Part of a small language model's weights.
Size: 13 layers, width 768, MLP 3072 tanh GELU, vocabulary 15351, 96.7M parameters.
Architecture: LayerNorm before each block, learned positions, biases, tied embeddings.
MLP neurons of a small language model. Each row is named by its layer, matrix (up: input weights; down: output weights) and neuron, and shows model dimensions 368-495. Each number is 128 + 32 x the weight over its row's rms, rounded and kept within 0 to 255. Numbers have three digits each.
After each neuron's rows, "fires on" lists the tokens most often at its 100 highest values on Wikipedia text that the model never trained on.

L2.up954:141157131105137161126107140110098089149124109121075139090124175109096180117129135092114157110162101092106118072154120157126152136120170127133084104132121063125129119190142111122073144158187087115152122172113140145075145156192094108149138091140138139141120097092164144095167149149124110134146120122118105115093129126134139099097127216143144084158115077163150073178122164092137100126128
L2.down954:132109144065110172150087183137078104093111210148132149080127164181162172200106144062095036152127166121054184123110102068075120132144130098121162127160165111080081085146121131143125131156141142090113152066115131099137082128129071165137135108103111087137160099126115105177224143148083084140086134147135152195169107165111139098109167094103086089118158104119108192181158179203074147185084
fires on: " $", " £", "|---|---|---|---|---|---|", " $1", "2"

L2.up24:130106071138089130127134103081154129169105167167171155109091119090134136132165141121133167164168065095105104117133135141179139131097202162109078132178166091135129129198178130146138111103108126152142057111103124117128189146086139114134126182138090117058085148151124159098107080124069137206175171135168139126176114183156121125172145110098052198117084193136130056106081172115120089075137
L2.down24:162072134145118177090167161121097099155119126079142132129077131177140177113139134117105095135131114101108213108140117123144098120130083145125110119087050128074092150102134134074057156135151170154117187158129111054095095167203130143160138121136103061079164174173117152149112164150094200178043074136118082165188097120121183089147110147105113126129131113165151091125095100200127112080140
fires on: " for", " without", " War", " th", " war", "orm"

L2.up131:078105102152109099125141147181157118101129077145111081174127069107151132108126115056148119177102116120139105151148111168105113168184153231141159165113128071162119118136155151097126167093169136119163175146119139085103091124127098121122186162106208109104127123148151105172106111187116132114139157135137107059211095128131115140129142142082124125159173074174130137216160147101108093090179
L2.down131:192115149099119162151121170096139112188162142152148228186122065109132173166141098082097138122159147080112192092139095090138158110101109111117065097083139130120124105173159158181141098115130064093159101145155136110132084101115100143169196060078108183125118087084098110105148150128170124161149106149110161185173168108163082103095109138210185132103152105148140123126165150126126126099092
fires on: " $", " of", " £", " than"

L2.up1363:164175122135152129118135084124129180145210118144126100087176069122149134139146086144138088107182164135163108120125118107146130075169098074070071173144227096121092123172101120133126136129112126132138160130150153091102068142139076127168160100107169137167128091169151192118129157167167120131159096127126128146134148105098138087042111110148155125156107151149173209145089098152165101100113
L2.down1363:136088163141098093123166098093143096133135129124116214081108098114134103174131116121109120099108155129118157126135159121107147115117078176110109139176124105107108103101102138114087135176164095100131179146062125186143127114172153160084146139054103092123121156169095121102162143137166147151096150116171165127109124116142123127065122178117131153137120134098124147182087101101101136115115
fires on: " and", " that", " but", " or", " a"

L2.up2835:126079159142104147157187142189183113128155146105128147149167141132133144121123103138185127126100155116178134129184110107090069122069111099139125146113119144093118111112101077125151084168112147110095111089126148171075124159125151114136173120110141190135052067147107101146086162132094147105118074136126146122101083116129145116159106149137091146178133122110132098102125107068167115085111
L2.down2835:135131124168128108193109119134116187049103156109120127089129126096123118111120183140130124149106157142126067107105140116133167127156123104117160142130168119117048158185102149163117076092137109144094172095112177081137149164135161073138100121142089107168144115118106062089144128120120093102136128136095145143147109088123101088119100133106132146099121151087111106135000100127033076152088
fires on: "D", "Y", " \"D", "N", "-D", " AD"

L2.up2833:184153164102109098043149161163135114139144126118194127151134114159096082136105199157143136117103162150131059160140164165080203103097118089136061149163169120178086085150067116137133062076127133093074157177145163143126196074173166100145132109115098128131122118083134117104125124077148101170132120192182133136095140114126097092188134065070098176150097057115119139154107134142115124139148
L2.down2833:101124133184128080099099141133085095088160118132154158147122097156093181081157135121131151158156186125122082150136145099115118151118114129100131111100134069127151147068110117119169140136159111145090136126094184121148111118145101059163154147151109205141107173108131086163180131174125133108112090080151116135079131174152090098150071134115149160119141093150149128122122111075122065121104
fires on: " ob", " Ad", " Go", " ad", " go", "ug"

L2.up1223:091127134113109140133092115088099086143124107031091123135138108143078111128131111160111108172181123077169097130130158062137156087101194118100110149143128130125150169144148178139096151147085110084160106086153167105141129102119121094146134118142131098152125139159124118162127145115101136108159103134105073118134147045073164106118173133177122129103157181157162174096121149122091099072118
L2.down1223:088132118142059160112102104177086105185078125138190161109181173093176119182174120183138117130061123158092150106135132130169126111168124085133110069127129112115133126118164132167154146123097101142069130113147123129150124136129104173128102100071175155110160056182156139121183154171079145165131075079125151082152144116125102073130101059133086092214112156123064097166118172087152104186146
fires on: "ill", "ll", "ens", "iss", " Call", " Ell"

L2.up1309:135137180111144083131133137069118115142154038106109055106140190137101201138174179137156110132105100086135125134101151100103152199136152124164166177184107132153133141171085096199102101092097157128117153075175091083123197072083090086133114115134179091169171141125086130142114151118112157095161113152103099108057133157107122138114119087137103179132176184140152177123093071092128189132187
L2.down1309:145170143088120124131073213121127129059144152072133107103154085125180139168122142130106116109159117120080121095143135098131144181123175124086165191165084139172093096159137105127150151115099098084127133133118103140088132122094104124139163113183072071159104079074108123135113104121139161164152114091151103140068113109122105143143100181106122150190158129163098147144173135121161194080108
fires on: " from", "\"", " by", "ory"

L2.up2001:183143080160096155060143057072153144106125112129119112158143158144180118138113069101155162169137077109132120138207079062159126098139123150123173129130197126161122140122152151125164135097073201169115134148123186147149175149146047081138174123185218173068099091149132105118157122113160132071098103165128147082130071085131070174177125106146114139139237134147145146090137138150140160095109
L2.down2001:128132124147130104169097111138155137095072101123180090127120189167121153098119145132081115175174170132137105136110119125121093126147138185123087177162067100123137133119111145125178157088099093093143080173133140149135057101139144126102143122202176103140102106141141181158123121102111178154163130160179167138121130076120121009133122091132099159166123166140154123048119185104160069155120
fires on: " by", " for", " per", " en", " or", " be"

L2.up1054:091104233121114174133107094142114134140170116126113151146127121180131145074131089099131140141175184136129162116138210140144157135122147166131147143147075096089134095144125077180089130142137138186111145131129114092126077153182200161132117111163105078087118085113117113105093106145061165119119136171145106133077131118086089148084148109058112116184109195116086174162062082134101115124165
L2.down1054:127135095229104139090119156099089029136131173189074147117178126077140155179099159112130143112094118200148099119062138088102167160164087072145107065155125151095102140189097156129163171123078125105134101112128174129178181099103130120139147065115123119137132122109133096161135118133148125136141141157134179163146110123109207131090122142095190105111117074070070138146121117146127086098089
fires on: " in", "al", " on", "ric", "ary"